config.yaml
n_layer: 12
d_model: 1024
n_head: 12
n_kv_head: 12
head_dim: 64
d_mlp: 4096
vocab_size: 12794
activation: "gelu"
norm: "layernorm"
norm_place: "pre"
norm_eps: 1e-05
positions: "rope"
rope_base: 10000.0
rope_fraction: 0.25
qk_norm: false
attn_scale: 0.125
bias: "all"
tie_embeddings: false
parallel_block: true
init: "normal"
init_std_qkv: 0.0149
init_std_o: 0.00351
init_std_up: 0.0149
init_std_down: 0.00152
optimizer: "adamw"
lr: 0.00037
beta1: 0.9
beta2: 0.99
weight_decay: 0.32
lr_head: 0.00435
grad_clip: 1.0
warmup_steps: 484
schedule: "cos"
final_lr_fraction: 0.1
batch_tokens: 131072
seq_len: 1024
doc_mask: true
train_tokens: 1013000000
steps: 7729
dataset: "wikipedia_en"
MLP neurons of a small language model. Each row is named by its layer, matrix (up: input weights) and neuron, and shows model dimensions 405-532. Each number is 128 + 32 x the weight over its row's rms, rounded and kept within 0 to 255. Numbers have three digits each.
A block is one neuron, or neurons of one layer that tend to fire together. After each block is what it responds to, as a language model described it from the Wikipedia text at the highest values.

L5.up1540:065128127095136170083082127098143102099131136130115148104145114113159157131103100120090101111127145129155195126094142138069112145138208056216153147131136105103102121161175148117144021157183121085150167175074149103133155075173094144169099087095162123091121144190141161133166140147123143088173161141141042167099135148170141176153065155116080160105134131061078087179108148091145086132126
L5.up2499:147113172112103042129046183165149163109100122133129093141134089104113172070125160089099202160080110121159151112100100133086105195125132145130181119110104093093158184085110089156101142113128125090170174083113133107062157098158120144140089125115143066142157166112097142149147117102102118101180163172115101162109119202119117172110125138141179067100174113160177135192136162161120163113136
L5.up3114:075178135151105140098111099103110119152139122144106086162158112137121168109142098013112115109123128113110176168136105045148143156123200125103159122116102187142160140139105128093127105171160115111114126121125094075069149113108066103140099189135162116125133100104120138142017125142095151128111158185166148170112151084143111099116154123112125071127089120108103193136175103104122086117135
L5.up3183:072132110134123146128103135129138136122146159133093086134131125102161145139105107109168129117175195125150129143149095112131098140080123058169110138125119138082090082161136136183102103136112148099165088144139124101114150095174089182127093115114161169132169107078058169126124145110101128103153119159149111161178124114081121133134205094135156122095128156134120141108139172055134133108162
Leading digit after "the"

L9.up280:129059157191127114156162093177089091150154154098146066150157188131133091105189146143116131138113102133125144178131131203154110116109131190125081174130160115155126087085060121186107177074110078144098112074125137124102143145131148137160144064107105141165149112110095144144138146112086130063133131179138166139089110117095133125132094125126148106101168109080144125127172151085117134121162
L9.up356:124149164130151136156160121127134150126123141143125151196177143178088140150102179145162109096147133102118072081147119123152094177081118136152098135138149112127096172121115177154110113162122065092181065106089129103075134166131058042136139143103150117065134083127156106125080103197132088127186171118159162089094092088097040136121094122143137062185097140127101084148112140142091128113164
L9.up732:166176189157167065121119157145066125156110106136170091155167139113178155155121152159110144105077102122130157151102142156107099090101159125151191105112136111127137107151126143101159091080150118093154100125159127047097177166096086140143118129195129055147119092112137113101126124073132143124133119153097161127121181090091099042172147132092086126168179149115171100118164108129181074132150
L9.up1403:107165145120157137153104152193101112123104178110095154147116174176114183158154161151159158099092127166129111148114145200088087122112082181159156079102099156078120121127063153158155114104078119090107079115132126131122146154113076153187127120086104137110159087151141121152027120165160136052207078095174123117122120119127109115114123122106159124172154146094082160127114137114130117143124
L9.up2275:089082175121132126140205156121073053108071145125145161126062149121130107143129146102123089153066156145097076095126150179143098151083208168143188094117083107136068196094146210126105128099110155166124123045050108158104136141113124124153097152134159074222139157134082117161086068167126120126056124115166116140106171122147145081158171157163122143153141087056165149118136097152098097149106
L9.up3316:120112125106142166143174183113082145121184173106120136143116128110144179078209126137098087082044164141129116106105106150153105094097118214139144145094112141095135135111108133111105155116148144093163108146081143179168134107101122125161161068147102146137158146146109111129138086138151080066169118127111165140117129145085090083112152116120127109144175145098108156156155088147123130166154
L9.up3509:131134172195156129067088103117170122120097105112146165221128153102137190127165117146137164144079150145140149149130147145128112157110160146144112144143102135156133170128141188115128207154087115122101094118169156119113168166107138146155107134135175157115131134151191159112100117106161141142097087097111116131075184130105109122147137168144142094101105154121173107128167069097120155088116
L9.up3633:163161105144146148166151117127086125123088137130110087162210167139132143157111148102121115107078145162135078140133167125124154125120087093155155161122122101127062200118160140140150120134117113114151105119080112166104148150122034136140142155108144072129109134157197164130187097097143118077189121104089096114076114118070128111148079151123157165129168114160118167174109147167138077128142
Table row ends

L6.up1689:094119092092186150120145140087117144075121074066144166147076128134082146135085120101117106106101143151116136067151095128140118087170131090090169120124147091099136116146132113144149103101148143069140188099119075133147136068112173193171101105152158083128100095173159107139148137115119109097112101094100079107183056170112120163135135166108123146161142149142150077127105113079165134107134
L6.up4007:121147093116125116128125107089135128059096104113062165110158122129099131097113085132124089105096141156119121134114074139113106116131163141131127094107078114121146102183059132133105124142123183142029141143117099116138101112140093114095070124165140205129171151119158110138149111140181125136152167169084088086091060163048113160075114144123082114129124195149179177149137185124135076140124
Year middle digits

L5.up721:100153119168121137102098117167152095099132146103085157138178110116156122117180101146136082139218096104097111132161075103100038110168083104101147140180134123159146138173130169149097083127162101150178105175144102115081166090118146182130147185155152071178124089087135096140135126110146180123065113143063090170155097091121126160154142127186083113103108107128127073146168144150212148170119
L5.up736:114170127173094133128135119200161147082137186168146063123149120142137116152117142071165112140132137143133126102136067050162137119149144133127141084147095173095126160119117077189132050089175121128123119129122077067170131037153114144177121129190153137135072105092136135122208135113116142129098145168101099089159128108147069133147088170119142176128070128109156127140161116061167109177125
L5.up3169:092187109146104097069107181095053150077181128102154100162159115156112169139122160091181166130144154106062106048171137094152092123167113101136160069114104146069105096098105124108136094115174121070108118144099111072136127110154113118185117118062109171094133140145102071110102138134125159126162126118106066187063161146108097133154089103126143107160117152092093076125099124092100124123152
L5.up3944:208129106120131082114090109144076136086142139151135090095172116112100147165116049091154107120134130118111103164114122101108100112113072145153160145148184129172153121080095094123111094142181125088197107155118089132131119132138062170144133176104123140068111138128196105100064138087121093140131082141111120149183086113138111124117099121103152143134137070154152066135115145111065061103034
Surname-ending subword pieces

L5.up167:164125119068153118104144152146150112097158070151135065107121108124099130155088110130099168130145140119098177145133141116199102150143160082126127103111152126098124186146099165144049036106092095150102160105121068136128137090171138097161141127118108089159185175130167141129155091142131118124096129149122111119101114129095132140141136101096170142077118100134108114157111125101145125088093
L5.up1488:113121134067078110129084058093170140144151093147174112159099119080127136150115133117117102117179146131061152099140120119157085068159149112167158101144099112147156057135111135140052063109158153137142178178145128139128145097114187166192113184143109157141143120136075182130132124149155173111114155195122109132120173115164124161111122068136069089093127092129157117107104163093113096166175
L5.up1522:154064112152139129082152172148156122126144116151055136113159122179158154136115098136099149171124118198076157146138152121162129136152159134175112110109127130160152136142189165105084130120097135033130107130134072120079125114096084145131135094101165148081183178085134167114150130104065083080166127172106093122103127142105162121150116092154126113067177109118153147123090123103164106187175
L5.up3364:145160091072142079094078095136131136095163114157172155095161134140100113119157127161145145179186170095102169093119181050102154097143214126180186104094111144116108143124145101139134117094127079050159115081136120110108172066096094100179146166152160086153148130128107120173106118110160215175108146127034101123125124160096161146139120145120132131085146144115176152099156116117093140164129
Table cells and name pieces

L9.up595:137119106111082109085140156144112149072135156112170155163133155107116143171102103099135167123138176110149102139135088124134102110107146081194182111139109096131111110154102084143152123145145104101107141112155112105119136080155119173066074182154085146170145125132157070115093145075130116087140085139114127132134134179142144104190102191137096084150167191117127081126162117148123092105181
L9.up599:096081098113115134080089155126102148119148116101134105100136140104114078073167134101141163142138119100084141170158165130157133143123070135119147139126149125098142108110083095190119108108126195163151126127149112121123083153103156133180110144183099144158147104100161096096142158080115127095099148105092104139078109228116105206137062231156184114126104119135100157149075178118096149104191
L9.up852:111145137144149143135086176141155109124145121119137147164142147166170192145140124094105154134111116099068135153140158173162150077163139169161127133076104159104112109135126102088119135129166118095102164091170076099125094129103143176117136109190081075154128113148137121087042083077074090097133094161133096161130181115161108170112100149134118102124121127181167078094144135111116111146117
L9.up1454:150085113131111124151114131182107150105136153090068136090118132133173151108177142115128153109109150125103083172110103128152142131078169119160100165108135135132143125092056102153135116117112108104132127132109129095150160141145132145121102155161127071129183167110193161128078189106066135125120110099115115119140171140171119170106097169111145107093126135109095178167103079119114100157123
L9.up2985:159134158137089139137119167032095144152162228140136138159063145075081094083129055087044129112134140125096140075103103125106135106105147152178172072107144165098107135127138090081096135146082113154046119174069146201158121098138131201199144164121121094124153099053101157105110123118163136136122123138128147126105242090144143153079136132130161126162180139130111168092160076072201104101119
L9.up3021:164135113144104148105099138161116169154151093157112130087090119095105101172091095129101135152094103098153122123118119144176099099121161167128128109111097142103120149116144108125115146163196117129094072129121154166113149165093156099098148158132098122137129159150158167069128126084143132082210140127135149147117152113134122217079116183134116074152170152123105084102113041146145110131158
L9.up3179:136073144136101099099117164149144152115101182115137145142095110170126120160145090109075181086165181060139085145108104157149095145120158129123119101134157086141070097104166095140088132131142160096087113056088135164116149163091136197136063170140100118106136155133130140138122180114090147150146132124125143136146181130154166224171090156130122083172141106125097150108075154121147134151122
L9.up3521:147135136111129164138120146113144151124178171122165165068100136159105133133118114145164111099150114109114155190077114094129114085107159108134092093098140146120111150095133082152042101158093113078100109152063134147189105142117123116152149136135086078114137148134199105125122128163115096136132159145082142093146169166135135144086155117148141066136188111127190130090162065127198078117129
Mid-word continuation pieces

L6.up1890:130113127139150130148106119173152170152090138065144111195143138161143134125167118141099183174105164149063182132177169209067146162106098137146135133124175171126147125109120118132166143105129087146133103121122099167179159088129161092140124149116122117097128161157150128102095121157067084124172203144145150119124146146106103152162082205147120134114141103174127112133110202110097144132160
L6.up2508:102100181148130122175156162165152126108119145129098179167067152139129170134166119165177115128146197154180149117104170175149092108133106156076113163162205169099146135161093139105161102161194081101038150187142113105150161112111143129094128138164093135071148086090137127124058116143140098109152130113211087124110127099125129124109154161136078086205179135169101143189117081085161095149098
Year first digit

L9.up217:097134164180074131123093110121082143142181123139099096081132111162153173142166158116145138135107172092114137162178197166084091165144124109098157138118110144130104182123085075108144151139135113062125106125076164073131100111140112161149139222080170132110152187131176119117133127149085112079150099166148129096139157137145144176134131100184140144152129140157181235119126046118127141066094
L9.up415:132044102152138116154119130152143103060136107096148128129093055202139117130157148136142109149125189122125161135151124177085111142137159119116090115139138157157065125090165167121131166125122151146163195149163101094119122143137142142088063140104109173092142166122120108144129157083106149080127171173136155119170090133113158093137089153132163142131091141150146129074118215130093164079116
L9.up1227:152179171179107141130105129147102119134126147112110092113130132130096144133125081155146109145145215133069144110160112101137153098099166123121126088094125147140116150118154155182108170095142119101157151059124126090146107167121115181197174160082130110186089138078139091064084090154129114104137182131154142119147105141157098152090141122096111116177147166095120120081097186123101139127101
L9.up1541:095100133127125125125134099122120137109177185175172099059098109099134095120097103069138104138164148125120152092105181166152108176175127139150152121119135134127095152092077121080167158153144159116119170158116099170170156180135144137074127116078175135157195174107094086144151122102100156136202120146114082100115131151172106131144169107099163093117085102099137116114106173107124133100090
L9.up1827:136104073144148098148154156175073201135142154118077074126126154174132110112141082123108061089118221191149147168133104108170171145127100150192142126164116126140093107051204163171105143119170094125178160109115137112125095122103127178136110109138091155139146101130083117122176138090112129093155124071097146114094141123128135110152151149136119129079059105114140185088164176073059134134146
L9.up2310:137151103167182144076125152083089115075159149081064091109134176167168107137131125116152126123196137200130138173113167066140147145145144146115134098094129136112104168060110134142112162095196101105155125112133140066120112126129108086113086145159140144139218114129107093099150133109131102163167153131125065150137115123133099149095134128111140081124112130142107139140156136107054148123145
L9.up3540:111140154133148082158168162131108077134122143080147121150139166168092130133192102127151125190071098207094142180165149115164155130141125127117132124179123183118108150160136172169073110092128093124123144097106163095120148165147179058124109102121117139120169180144139070120106033129080136143191102113133157153138139132151077095187053175130085169097089101112117160135146208077111143136171
L9.up3718:101120162128149108068107131117074170112152164103101116118143171168059156105143119043118120123115151182134139132086071088186117110106167123157107115071083191155100132123108122140129121087093114117121171142124116113177133158132132156120159087182084108121146137140112147114117085096111083147136071135148103118121098103116106099102105098114114144101102108099127151030131175165097099147141
Span-completing tokens

L9.up743:085178126145098121172092162067110148164102171155160144123140094113084148164194163149116072169161142170108090083115138190081146146111144104083167077128122177143128143146079145114145146106126120145049149125121087168163095137163113126084122108141151111155081103108105127076094093195077124148146139188144049151103126121079143148115161148110100151161148166124118106135149128121102115104113
L9.up925:122168107151099108155141143128155149121149167113086147119151145105159113169118085137102192127122167133132088092136157124140188219078169139140120142080078105085121096122067138179057190135087092158128146105099090126156145075130080078152119129136148133086156074138167128149116136098162135091180185125114191139120099066076150191147039168181176154193125124120132113165139090172130094124101
L9.up1145:121050158127119098113096149102131140103097164126168128109114112099144179097113087139167090077106108158130141105109109072093144150166143134159123121168089136032138116147105136152115113125110124141147118103144173144177174097127032116153164116136202116168149155084130156102127113171167112138084172139102105098145148105080134141121122092187145057174130125186172141156145095074146156125149
L9.up1271:172104161117137089126125156175181102088113126140087147092077129165145123216132134176117159161152134126148106111117142143105120226164081180151083173152110198076122174163132139147113120149118103139129122103145095125119169113081085136133139100139161127093160129131134114079125141151083067164108100107170098085115079077142118144088109138145115120176089123158136095150141109102108157127118
L9.up2381:146111132142079083137052214104077111094150115072154120091059155114090183118116092152141128083122133135073130077120165104125119240139135153125173127090144134089216091128151128182115084135115117102176118142162115112087136100128102157122102087142128112121155113103106184093109138134142128147112176175112094159124167119098132176090196062140113093110117149198112104138158208156073185164126
L9.up3286:095125100101099127137053150183180148138164166129142123146179117111164093138087127092156119114159119106093125131153110170080107138077170159154110142109160128105101133110133134147169100095088073057096116190138146163091146119159115149156112126154134112138179109112174134161087088123114105162160156104122061103088082106060188074105188081173136077190119114135158138119131103122169146106106
L9.up3337:162134161147161076108152149121123124176073143149137119121139170112205114119118112139129104189132175094123204136109152101100128163160131121170168118177154102112184084112095161070124070093113109108171109085163085160172115137138072128086144151132163098176111110140159167082195112071135140121096061141080121148121133165139111165121154140170147127114104117128152138134121149125085110135148
L9.up3607:129092159120156131110133111136137162082139193064109128148121131225154131143057078152094138140169119137116154165149115118090125221166123094152108137116173105121109078152121140142125138096123108087152149121134127160140140147117095123128118126110128059119121104061157171132158149119147123099154099106075145110107143149138151167103098125149144084129092156179104136151089095107111140160113
Mid-word name pieces and digits

L9.up64:215050113137149119179126125135111058126122113130070186149155151114115074157159117144126120144097113173150135126105161087110130155132208120082145103108129090124166164154122096161124132127151029109153147118101103086164129156076121122065112120201172153140138088072113081132098140109144136120139130139131147106128136100071063144134094121097101143140107145184054125154137130026160145170118
L9.up710:190151124190169173206098105118145223096134089100100143119114199127076121109103114121072115148096232116183134106148086146163128225071193150148108126082167106178212169158108128159050137116110107131114130138045133149167126115101138096157159120126124108105151074140132125109144112132128152146154143137149132104118125111087070128119120122077086103183058086162094128119197143081123084204168
L9.up1404:086071207139060115132101123125138144087126166153098102131197177106145120136156136125155085096115125094126120171140220113062097198149150127134123129136133136119141118147147132145170101093185128101152112106099130118090115079104090150158114062119132137116195057142134120116133134144133128117185169073170157084110192133167078121081052155100072145131104157151136158130122124068083108161075
L9.up1654:117126106157119141163165088118158163044151108124162193150117108152088109143162101143145198114163160145147084170156157101151103174127125082148150127104082128164175160093076096155104114112199112063165115144127110097172139134061153120157126093215175218078162108112151129124075171114162189164069195104153077153149109127136128108155119112123068121166111138167065089113147141119134136154112
L9.up2172:144163134151104108109157132122143097090117181159108076147086126118088152111150078144099110143175138102077120155141159113086116144171120165110126140137154083136150090126100131126119101115160124088116132144166160040118150134141148136159099121131163108125150107119093176134055078120092108192179159198058133112139152180124158118095133114100077090138078119169121105117099096086114139124172
L9.up3003:114122140104131111161094188086135209148144139102134068146146127198139115161171166172119155073170137184151094125087196090127121158163135119093155104151133089146117112123194136084154104147150055084076167102092194106174154087145117091186172084128181154089074122111162168089091102092111129152180136115109160149137082124113112137090072089118110089162103135126074169099106134104155146183084
L9.up3297:174117163108152141137059178101153145105115093137121135136145096082156129140146107122114151138092112158085061155137094159095117152074148165133179080105101094153152088132113108171111106125149149086209127137079130120121220141116159106113141142138106137149118173132105105107099129116142126114136135148135112087107104113104114158132104146097116095168100119122103161027109149106142106171144
L9.up3354:179106173108146124145107173151117116154097129072099102158192198122111109094157138127043148153117125096158074096136112143135072094083070099137151128089126140133131193149091100157151141171160107187113102132117075193057168100124125069077126112131091148109097097100152116125127173054163131172068123172212099160194086107098072109149126151088145129100152141070131176105179120124181110111183
Descriptive role noun phrases

L5.up641:116181120119141146144110152079118082143170130170157175166138118136121090121171130127155131137149164115116132085132140116190172112109185118150132091135106196166100149080119083138090120117046114115141127154134155172145126175115131131152102130150168126101147161209100155086107117128064106135079200180095068136098136199124122106171158106149152088132147144139104136114099113145125094149119
L5.up737:107107153150114092101109135027043155167131120084137147117057108097111137135122091128204111139141130123142153175162145110155152090117074066157140125117189166107093115135182149110087090147186088086093113137091163128118145170134100111135171113156067180156139117133094146112114093121097127132109148126123102141162147085109135106142178115096095136123102142154144091128111081098127194171107
L5.up1093:144120171174120193123145129144128147143128097175124172140072161080182142113102095096152117137114158161136138096177098136169112172174194134141158127122174143132115173118141156129109099078053154143092184117119092115115129185093133083141108094103163173052141131148107139119106120125069136126141166147127142133105114150156114096141153120162121080153142140148110200090147145117135130165178
L5.up2566:134149155175082145124138128091146108114154163126143167144113134122133108111172110108112119084134177135147076040118110148196085160115127125125169087100116094064120133120137077122027068105109188088031117115099154130135109139126118132154162136150161113131146125153133133131166157067130125135144065144088120138079121126094161108146131103086177142142148104149121126073124143112102127130170
Word-ending suffix pieces

L6.up1587:119109167157135115133119088145153136067182170158123099085105075103105122104137116116115135171110164155129090103147136110150142136152137178103129159126167122135128109047075105131094124106120090102115135105146077131183129099158144112107137167157122096104124085111126139092108141122110145135103160094134120165141146123100092137058145155107121133168097118118100097116163120115151115164195
L6.up3143:189096129141109135061126140145051156115160130144167149182136154123114167090168099081136146160085135126109109141122120054126141197088172095077125137060185122116141104142120160112120129090116147080149143170140110141128141037139120146121148140075151129119080174088151180116162122073064108139134122123094089181109130114142102139145105149102131126131184108163121136125137165132127101157188
Adjective-forming word endings

L6.up2033:129100164158149121089158194066098110115176125159115136122145155185128183113153116046103157150113075097135112148149144114216108162103169154129141158183160124157128163148165099125105082072138096129115141083087141108110222145166083153142116177147149062102143142159110184160109095185100115146160123135065107148097176118124119121131134152092111105130146111095120119087085151114148112103154
L6.up3325:183168115126147125152101131160104080119162104111133081103119173129104181075141114142138092090094144160149133117141091142191089151132151159170175091158134085128125202142118083174120094094112133121075119118150077117087103142120143121102162107142116061125107106114143076128149173161097096151150106128131129138167193126156046166131113104060162092103086133157115139117128159157124138122180
Continuation commas and conjunctions

L5.up1186:153122092139058144134057103156121117104148100108137085119139083066101118106122118158112062167103106131143123126137171174110101173128170188166130130154151118087076164063103091130118112128107116106135125138113089166143163117140129156106099188150143124159180219105064158125120144115078132087106143133121103135090153138106123097153163093104120114142138147102093195158149095100123065124116
L5.up2066:119082179088132128099107100114143122070143089167107120102094154137091134172199113092135166150129140144096148193158162173128093108122146186147112102091138110097144135073103154111090109132133129063104126072136165136177124129224105121178143138125144094090185142168101144128113137161102142119090109122097148183111103164096115178143169105110136128086088159100102248156143150152055126106060
L5.up3919:130156154083142161173118143176126141136140117146114119099154127096119153098143158129145149162101113099157175128061124120096146141091194115113173101152146114122106227105086075144124126135096099133134140081137049088083126140115123119142147144111157102130129126148101113142124115213136148116196157114147125125082155112095174137100119171126147135083183138124127181164182120098074165129120
L5.up4011:081085109101137096154142148120065185134131131133134120106141109162168102119162092138115116145110180115146120165132115073122108142124114210143111137165118092148134140074105133085105130102131076065086139124122103054095059101109120174160100159129116151146139126085127110163137125139152085066138124099157070183091140113142116136169124148149143051130134137123076097097142146108178134142175
Leading digits of years

L9.up568:072149144139063135091100102122168109148124093138235108084097095153117141113147150110108187138108161103171127126169151154103136125118090085123114126117199149144135137125117140144064154093112102050137120152115152144135137168105067130121131106103172142158147141125136041140101083098088109076160065147115099132085170093078166208099105074114114133134076091112088142133126127155152142125142
L9.up731:121102129110084078082105158102096141143133134145123125183198129134113149115157115087106106117143096112071106097124200099091096166145153164133080124087114113179100164163105148107136123082003142149160128146090132108141148091127158120134140122132171109119094119146102107117149151143140106142099047160146074128104110096151173085130082094146121108105075121088127100114133211141092131130165
L9.up856:124071159102147151102127117064150154169156143093072104160188103158072067122133165131146117138111135190079126073118109128116163146139159193154157069120135089090175188093062123156072153162096132191102160091094082166109213130105150103174093167179133128174098167125144083129082162122107140126114162133086125099070172114085127114107103135089175086174108113147195148134165106053096132133136
L9.up1484:139119202129098167147143106110124176083122149163125156133082156137127135125175099081141159113154130207136139166148150113049116156081126122098143148177158158125083123093157101139127110097189142106116105121110139124073109152077144115132078136068118135076128125113105119130178162099131156129104138147075177113056116203079152149163088129145118081126110112110093124140165134049120140142112
L9.up1560:135067153115166105132078113164126093164103118090080091148154167146118174066108067187104132123123112119153181162097142143075036181145175081144129129172137098125109125158160179152163128096155078134155133135161103133154229152112079123154127126172130110110106094113122133107135147151138109153104148154142131180152088116089126051116115098141119142150075164149076126153159170095134128134199
L9.up2014:144095124115104089140127199130163113108146116116107118114084155173153114154180115114147180103145147127190167141136117102080153122137104103139185133126141114127169186116137162118099125146139136140133120116118154128124169179100165087190174136134218098095146167173126097114112132145073148050117141111166100140084164088143105146175097127200115165198105094116118129142169111091141137145123
L9.up3613:112111177133131129101094150139084153105118163129151094179171108183135145127149098107147180120141194168119064092172120104141130163129057175125150127101169150140187184066134107155085052144141171088095097119124114127159166131113145051190151152119197100109157129116121103124161118123122109125081124086117157129155106101122127146131083097191142118095113127158093050166124094130146130081133
L9.up3679:108117175136119084180169135151150127120133123198062081186192154180153156115109150007154117157115123144123136126145101161107128160096117160151104144117040117129136159109072127155168147160121088135124118108115145151136138156073147170125149114142141134110150148142130097128108141107091112089125119130116139146162132159136153112169108062163142154157139155114128129147158073111120169123104
Sports stats table numbers

L5.up918:123130144113120126144108061149080145110120174102115113134119187134115150125128142090131166145110153126135148132200115132150178146152133179143117070157113119177108148121045098160068141114102098161100173106153125053174142118083097189163143113134144123126121168114166122112102088061140128105136106187082133094127155152114101124113141121090093145137190189156096173127118136116134098187171
L5.up1242:094122098168013123181133166116097103137174148074099092163081170172115185142084120109104121113080138131106121112139155158179100177112126110162180109159087099163095092097086111134081162135115120116089189125175142083124136156114103142146049088109147125056109160084139128142099101104075078116194093118133079109063140101083120128175104105176139162100109129152124136133133089100119171113184
L5.up1767:136138096149128180139146117124121140121092088135100080164081134131072127192088125122107123117104109077084166108146130128155145142153092150109111099073154066153127101130092108192194155140073129121116167105128142129056162094069096117147104087093160077132124069157120121103141118094095057147110131123193125117081144149087123183089145103124088148169135140126091096102137145100134149117156
L5.up2183:120151100106155071156153099108129154145145148122060119139134127117083147094203127152197165157185164111075141095153109136163177135144188057101121140140183158102061097161094117100119087112160124105112176167111127174120110080105074132149158123115079084092133120152081110105048150138123154122167105153112099199130113154109083168119131099129099122200041099189181147074151121178132102169186
Word and number endings

L9.up485:112156108144107099126127177092071158098155151161188090142194096130114094102178125111125166133100103088156157200089144127103126076098146149128092126119144189146161156136174113118086048137133142067157177059131127160179170151131160129128081159167114147126078113143127207096137105151065125162109113174094189124169120126067063167115095034133121140101068126100125113116123119018171170105126
L9.up888:192114150106162159202096148086146138095173163134119162138167127107134114144117190062196129134078161158111131070126121136146060120108124188134201103127084170190143111155108109147074133081099054137144165147125044124160172097104141170133128090155140112128106119127150119103093188142151100145155166156125155164131061139115084067129126121149148157133150168153123084135141157125128104153085
L9.up1061:192121126108138099083106209126095125089141141126106139124120145104171190135155112139096121078094091181181165178142185167150111161191109154128135077141116124143119129168107113155143133096073104115137177071080140162134137118080128168161144092142134095131112132150141141165130075171124056152097109112163166170136119131091124162099097122108107139112068083127145108181181053105129153143113
L9.up1352:168096097118093115152132102150155110118147123090133150122162111096130152134160124089145165100121170139128062147143121116171110090119094221105169086150101100105126162113029113154069105099150095096108095103179111197105160164140057196110116128090104083169091138138194162127096158079144157078115118116122162170102117131108118148126104134122120161080137093104139136200102172147169106150105
L9.up1797:140132195142099158042109190093091117148128162134137144155122166161136136134191161080127119138107119123133093093176158160136153133109117167114096149115132125136116092138131068099118127091171117099128168088083091111102126143131136114068130147149156128126176179138115099126135103121108087121119138114114124118117141115110135151137134129137130144142093083195164120169127177130186098083180
L9.up1901:179103150071177141115172072163140121080166100106109169133196175170149150119151139135106101098130169128165179158142109178133095113110178116129105024175143124136160128163112093168081129108141068088099119177150151126130160129110150131159089125144067115143128125125189154112150160081154115097115129144134116090084097116128089160060121172122139145146128133117165128146195130139131122118124
L9.up2499:209128140138146150199149134078073099128160134182138136114183166094113132111150153101134150111132119153165103158107116166093103149111176145133111114115122128147099075174128135119151078118166091155070116071079108204146119156070127151150117055140171061145105106178157162139152086147076161117155120144135173160126117164076082219121104114078092129136081144124111112140145112154157102113118
L9.up3198:122140143086136090105103118132171123116111090133159093096151152114155147162112153155117145116117165119120187126156210110149088131104170152136139116127115117167171195175067106077112111102129133130149104121076116132127147110128148134183117093156103068113079165152185154107124133136130116110125153209105144170123146187117137138134112116136082059042149134093122122170122129136168067137177
Coordinated adjective slots